{"num_hidden_layers": 16, "hidden_size": 384, "num_attention_heads": 12, "num_key_value_heads": 12, "head_dim": 32, "intermediate_size": 768, "vocab_size": 4096, "hidden_act": "gelu", "norm": "layernorm", "norm_place": "pre", "norm_eps": 1e-05, "positions": "rope", "rope_theta": 23200.0, "rope_fraction": 0.75, "qk_norm": false, "attn_scale": 0.177, "bias": "all", "tie_word_embeddings": false, "parallel_block": true, "init": "trunc", "init_std_qkv": 0.0219, "init_std_o": 0.00387, "init_std_up": 0.0219, "init_std_down": 0.00274, "optimizer": "muon", "learning_rate": 0.0125, "lr_mult_o": 0.851, "beta1": 0.95, "lr_head": 0.00839, "max_grad_norm": 1.0, "warmup_steps": 200, "schedule": "wsd", "decay_fraction": 0.617, "decay_shape": "square", "final_lr_fraction": 0.0, "batch_tokens": 131072, "max_seq_len": 384, "doc_mask": true, "train_tokens": 834500000, "max_steps": 6367, "dataset": "wikipedia_en"}
MLP neurons of a small language model. Each row is named by its layer, matrix (up: input weights; down: output weights) and neuron, and shows model dimensions 32-127. Each number is 128 + 32 x the weight over its row's rms, rounded and kept within 0 to 255.
Before each neuron's rows, "fires on" lists the tokens most often at its 100 highest values on Wikipedia text that the model never trained on.

fires on: "p", "m", "st", "em", "n"
L4.up278 [135 159  86  82 116 184 116 154 152 124 143 154  22 142 120 174 141 140 145  59 122 119 159 128  90 148 118 104 115 106 155 146  66  60 160 119  77 116  50 126 135 121 110 102 171 118 128 110 124 129 190 135  58 155 166 165 137 108 161 106 152 161 130  67 116 153 125 116 121 122  50 198 102 105 139  94  90  96 136 117 115 113 148 150  86  88 159 105 168  70  98 143 192  92 179  99]
L4.down278 [ 96 168 183 118 117 129 118  92 181 131 112 148  56 126 108 105 124 152 151 113 139 156 149 146 188 116 179 129  85  50 135  97 100  70 136 106  86 142 124 120 194  79 168 129  90 119 151  89 212 142  84 155 142 152 119  95 146 123 125 122 118 146 169 175  47 102 101 180 163 144 100 152  82 126  78 150 167 108 121  44 131 124 115 136 133 128 156  61 129 142  62 164 125 135 113 151]

fires on: ".\n\n", ".", "\n\n", ".\"\n\n"
L7.up64 [ 99 138 136  90  97  74  67 157  85 176 151 165  68 135 106 146 100 103 155 175 134 109 132 155 135 139 125  91  70 152 172 139 165 124 165 187 189 131 131  96 126 167 114 186  70 161 149 132 128 139 124 132  85 151 157  68 121 121 104 181 135  98 131 101 132 162 114 154 168 152 141 129 131 115 166 136 164 156 145 121 124 113 143 153  97  88  93 125 138  53 136 116 140  98 106 148]
L7.down64 [147 101 180 138 124 191 145 117 209  79 117 132 174 152 166 110 129 186  36 101  85 145 155 120  99 125 100 163 162 114 119 123  98  98 135 120 117 158 124 152 116 105 156  84 129 106  71 152 146 144 109 123 184 128  89 204 133 106  87 112 105 156 123 146 146 150 205 183 131 171 152  75 115 123 111 100 182 105  96 105 133 108 118 111  80 134 189 167 105 214 103  99 119 145 147 108]

fires on: "ar", "al", "l", "er", "il", "ius"
L4.up447 [154 106 166 128  93 102  76 149 142 154 181 177  99 171 166  98 113 141 107  81 109  85 143 155  91 148 102 135 111 110 113 164 108 168  97  93 100  77 167 117 106 147 107 178 121 160  94 158 215 108 161  84 158 159  96  93  63 170 161 165 152  56  87 147 107 146 109 125  95 103 126 111 144 145 131 124 166 186 121  84 127 208 110 170 101 108 113 107 114 157 139 105 141 144 117 147]
L4.down447 [126 149 141 138 180  79 169 133 124 136 141 171 126 123 110  70 140 125 151 152 106 156 145 136  53  93 120 159 132 168 114 137 189 169  81 140 142 117 151 130 118  77  89  93 116 161 103 141 103  58  83 135 108 164 147 146 126 141  76 160 119 154  63 130 162 172 153 138 165 156 169 159 159 151 121 111 126 129 151  99 125  85 111 133 102 101 121 128 145  87 110 112 190 133 165 146]

fires on: "and", " make", " Van", " down", " acc", "oc"
L4.up623 [145 118  89 129 187 120 140 148 179 132  91 158 141 124 147 140 142 159 133 111  99 133  80 117 128  98 141 168 126 112 121 152 110  89  94 176 130 153 167 106 142 167 158  93  36 100  37 109 160 140 135 129 123 126 164 100 146 188 160 148 149  90 114 105 152 103  97 126 125  77 170 114 105 178 170 117  64 148 113 122 106 124  85  97 136 120 142 177 168 151  97 135 117 137 163 135]
L4.down623 [120 217 152 112  70 146 120  98  87 141 165 140 145 137 130 193 167 108  95 104 109 158 150 113  35 123 178 120 135 131 110 161 187 116 100 139 101  34  98 140 112 150 105 174 129 105 100 101 110 150 119 117  97 137  97 148 144 166  71 150 153 147 170 145 191 132 143 105 141 186 150 114 107  52 165 126 120 116 184 138 178 121 112 106  84 107 133  89 105 113 157 103 207 150 135 133]

fires on: "er", "l", " for", "on"
L2.up145 [150 138 190 113 129 107 145 121 109 137 119 125 100 162 154 120 182 157 161  94 132 126 105 147 106 137 114  57 113 147 131 185  65 120  98 109  92 115 128  95 129 144  18 150 106 140  99 132 123 190 177 113 119 184 125 132 121 123 138 139 113 113 128 142  98 117  68 125 126 126 133  37 197 122 101 150 156 169 106 170 104 110  96 143 125 131 154 113  74 129 128 157 167 121 127 130]
L2.down145 [156 102 118 148 139 105 112 126 178 123 121  96 149 106 115 139 101 104 108 184  71 179 139 119 134 123 118 151 170 111 145 161 157 128 115  76 121 133 142  90 170 163 138 162 169 137 116 124 143 135 111 150  85 153  99 150 199 162  48 115  95  66 132  78 194  62  80  99 108  95 149 209  79  88 179 119 129 100 110 124 135  94 121 122 139  98 173 144 109 126 175  89 102 136 125 153]

fires on: ",", " from", " including", ":", "-"
L9.up680 [138 116  86 130 128 116 123  89 135 157 119 148  84 144 104  79 112 144 150  85 143 174 169  79  72 141 122 106 119 177 101 129  81 121 111 144 105  98 138 110  92 127 119 158 158 122 134 194 136 121 172  44 167 140 154 125  33 143 135  92 110 104 139  91  46 152  70 142  72 115 108 100 178 141 134  67 208  97 150  80 138 125 143 161 149  88  96 172 134 135 122 112 130 138 154 117]
L9.down680 [112 214 151  97 128 160 107 152  74 186 122 159 181 137 142 134 202  89 170 136 140 130  97 150 200 185  67 162 152 143 153 123 182 166  88  85 138 151  81  83 163 146 147 134  52 118  93  54 126 145 128 146 137 153 107 155 118 123 104 151  70 157  99  76 132 134 139  91 112 112 166 134 126  94 136 135  85 148 131 126  91 100 114 164  53 145 144 160 163  98  84 109  72  67 117  92]

fires on: " On", "On", " During", "une"
L3.up415 [111 188 149 163 139 176 123 186 116 139 125 183  90 143 113 102 120 137  95 148 146  71 154 177 184 162 147 122 169 166 134 112 140 131 158  71 136 101 109 121 134 127 142 121 160 124  83  93  78 158 110 144 117  28  72 117 143 123 145 172 119 144 174 102 167 126 104 114 152 159 136  97 120 105 143  74  90 143 176 141 125  88 122 161 136 146  96 120 150 107 121 118  93 143 116 157]
L3.down415 [188 183  88  67 158 142  98 142 117 147 134 119 111 100  82 124  74 169  65 119  96 148 220 157 102 155 163 154 161 139  43 152 131 146 127 115 126 171 168 126  86 133 122  91 122 148 133 146 154 170  81 136 113 120 100 113 110 148 123 176 162 180 108 162 155 182  65 120 114 135 133 181 130  78 160 162 124 121 154 136 120 126 114 132 108  94 146 103  88 166 117  71 165  80 115 112]

fires on: " T", "it", " D", " d"
L9.up254 [141 141  68 173 240 125  87 106 124 128 107 153 121  77 110 156 107 147 171 115 159 120 118 126 118 167 133 114 180 159 157  97 101 112 112 146  66  98 160 119 171 120 130 117 159 194 163  74 165 177 138 141 115  91 126 132 244  92  92 136 122 107 135 109 133 144 116 173 111  86 155 100 144 165 133 121 117  99 120 163  74 103 210  84 125  76 147 123  90 130  59 150 123 159  81 143]
L9.down254 [134 161 149  52 125 129  96 153 128 101 110 173  74  52 170 188 125 133  53 116  82 101 107 184 144 121 109 132 144 166 166 129 150 122  99 112  41  93 146 145 159 168 164  55 188 117  81 112 158 135 151 132 140 144 176 101  54 128 167 132 159 139 120 135 124  88 104 105 114 126 148 112 131 100 136 162 133 133 135  83 134  69 160 161 149 113 146 142 146  67 126 150 106 188 103 117]

fires on: "th", "h", "per", "ol", "un"
L7.up118 [ 90 120 154 115 159 121  94 159  89  92  90 119 142 120 101 142 169 154 184 145 106 120 130 136 197 167  90 117  79  58 129 146 148 123 108 175 150  92 117 123 181 131 137  91 116 130  78 117 102 111 167 183 130 113 114 115 144 114 123 183  93 151 118 126  96  88  93 143 166 117 130 120 203 147 149 107  95 122 113 119 132 112  83 139 123 157 151 125 114  80  49 136 147 146 134  90]
L7.down118 [106 137 132 130 105  84  64 151 196 145 153 166  97 109 125 148 150 136 142 125 125  55 143 117 125 116  74 111 114  95 128 146 138 146 132 150 160 118 123 132  88  88 128 136  70  53  74 118 121 130 142 118 129 143 141 124 116 150 118 139 109 121 119 127 127 114 192 172 135 117 126 110 119 108 189 119 130 144 118 150 150  93 168  65 125 184 132 101 147 107  76 106 101 113 181  97]

fires on: " D", " d", " Ab", ":", " F"
L12.up223 [172 108  85 108 172 118  89 210 157  89  77 116 177 123 120 139 137 105 104  99 101 141 133 146 110 154 198 131 166 159 135 117  68 143  52 162 136 136 119 128 178  97  96  72 137 166 184 105 143 101 161 128 142 114 175  78 136  87 100 123  82 135  94 154 153  79 170 130  82 150 192 140 107 155 161 110 129  90 153 147  66 124 143 120 169  92 169  60 139  73 131 134 175 109 140 109]
L12.down223 [121 112 141 167 127 104 159 180 162 129  84 172  95 104 173 151 103 106 126 120 101 199 149 129 136 153 119  88 101 101  41 136 110  88  58 108 146 101 119 140 109 142 150 137 120 124 124 178 144 129 150 114  76 166 107 147 102 133 113  89 129 164 159  63 120 139 123 176 198 198 124 169 125 176  83 140 165 123 174  95 164 111 144 134 181 168 148 184 165 180 132 152 111 198 151 101]

fires on: " of", " as", " from", ":", "0", " against"
L4.up341 [146 132 103 130  94 108 123 124 136 121 179 189 124 141 135  98 163 119 171  98 138  97 150 117 155 129  95  54  79 132 162  97  78 133 104 119 130 138 169  68 124 128 110 160 107 139  99 144  63  83 125 156 181 170 171 114  82 148  91 123 133  97 168 120  94 124  67 189 133 116  74 189  81 171 101  71 154 100 118 153 115  76 126 112  92 129 100  79 161 113 169 136  81 192 147  86]
L4.down341 [177 133 158 129 104  76 132  61 121  84 153 104 107 154 115 135 131  85 136 140 154 150 106 103 134 142 109 153 124 122 151 133 169 171 175 128 110 121 148 202 163 180 124 153 124 161 103  89 147 121 222 160 103 113 158 140 104 109 116 180 156 136 182 127 104 174 110 141  94 123 151 119 135 111 123  70  65  85 121 131  93 148 162 161 101 120 148  81 129 119 119 147  57 164 109 103]

fires on: "h", "m", "b", "an", "th", "te"
L7.up453 [ 99 147 137  37 150 153  98 129 119 166  95 140 128 144 144 179 169 130 139 146  61 162 119 127 143 157 120 108 123 147 139 143 162 115  80 181 140 171 139 100 167  99 160 112 106 152 112  94 100  81 132  90 109 123 208  99 151 150 124 151 148 108 123 121  63 110  76 183 160  92 151 159  95 145 154  90 122 118 116 129  83  31  80 171 142  76 123 141 160  49 111 117 117 124 141 165]
L7.down453 [112 108  94 170 149 143 111 162 161 101 127 103 132 199 173 173  99 199 113 105 117  92 123  88  87 120 136 102 169  88 113 160  74 112 119 192  87  77  89 160 153 147 111 116  92 142 185 126 104 172 108 161 158 101 113  96 143 106 122  86 143 142 156 177 118 151 167 158 118 150 107 114 137 127 125  82 146  59 190 148 147 111 158 162 163 134 115  97 130 145  95 142 129 125 151 148]

fires on: " On", "\"", "on", "to", " '", "On"
L3.up83 [ 80 197 137 114 147 102 135 130 119 133 124 123 135 132 144 115 150 126 125 172 173 114 131 124 137 121 127 138 106 164 138  99 108 128 154 123 158 141  78 116 158 122 146 109 121 131 126 177  71 139 126 141 123 102  91  72 172 142 176  79 114 100 162 189 105 113 106  98 162 161 173 108 102 111 132 131 107 107 202 170  41 128 105 181 138 126  98 130 143 110 137 116  90 101  85 191]
L3.down83 [140 123 115 115 105  85  99 142  70 155 185 143  80 147 156 154 132  49 113  98 132 127 146 150 113 158 113 113 129 169 126 135 162 167 154 107 122 122 122  81 118 112 171 135 140 147 130 100 112  95 106  87 110 106 150 129 100 109 102 124  99  88 130 110 164 129 126 168 144 179 115 159  58 103 141 153  91 171 148 130  55 159 115 120 132  91 118 127 174 133 142 106  88  88  59 152]

fires on: ".\n\n", "\n\n", " |\n\n", ".\"\n\n"
L7.up308 [ 73 138 125  92 129 108 106 133 127  98  65 176 116 171 184 141 103 159 119 148 100 142  87 130 167 116 148 100  91 129 137 102 146 144 174 148  92 161 136  58 190 126 101 123 121 124 143 121 127 140 165 140 112 195 146  87 154 188 132 136  78 127 118 119  95 159 110 144 106 151 150 138  83 110 139 109  94 150 118 145 107 146 145 161 113  70  84 151 138  87 138  81 148 135 155 160]
L7.down308 [110 104 130 174 134 166 118 165 129 128 138 114  41 103  70 156 159  82 136 112 138 158 155 176 139 153 172 128 160 104 136 175 142 164 111 103 146 114 182 139 138 102 118 112 190 189  45 110 113 111 115 101 131 127 135 159 124 106  87 150 146 135 105  51 131 144 143 149 105 137 176 136 145 158 156  78 140  85 153  70 186 112 158 140 153 137 141 123 156 142 125 126 110  81 148 143]

fires on: "our", "es", "enn", "n", "ons", "ans"
L2.up668 [ 51 157 133 111  88  73 128 192 137 109 127 156 133 139 122 164 140  89 187 101 116 141 162 149  83 157 111 177  75  73 181 190 134 112 129  94 114 124 110 111 148 126 105 163  94  84 152 121 111 161 133  76 143 102 203 145  91 144 164 170 114 120  62 123 124 108 107 167 163 121 101 136 117 120 135 187 105 141 151 118 116 137  81 107 173  98 123 108 124 129 120 108 178  74 179 109]
L2.down668 [137 100 152 121 112 155 155 176  98 133 136 178  89 142 145 164  86 152 160  97 164  98 188 149 140 131 126 130  60 117 134 113 110 140 156 122  86 140 123  72 181  91 143  96 135 168 136 117  94  97 184 131 109  93 125 128 139 100 149  91 142 164  91 163  97  79 132 134  90  86  89 109 143 115 115 187 110  76 173  77 143 104 107 115 169 143 113 135  63 151 143 181  85 125  83  45]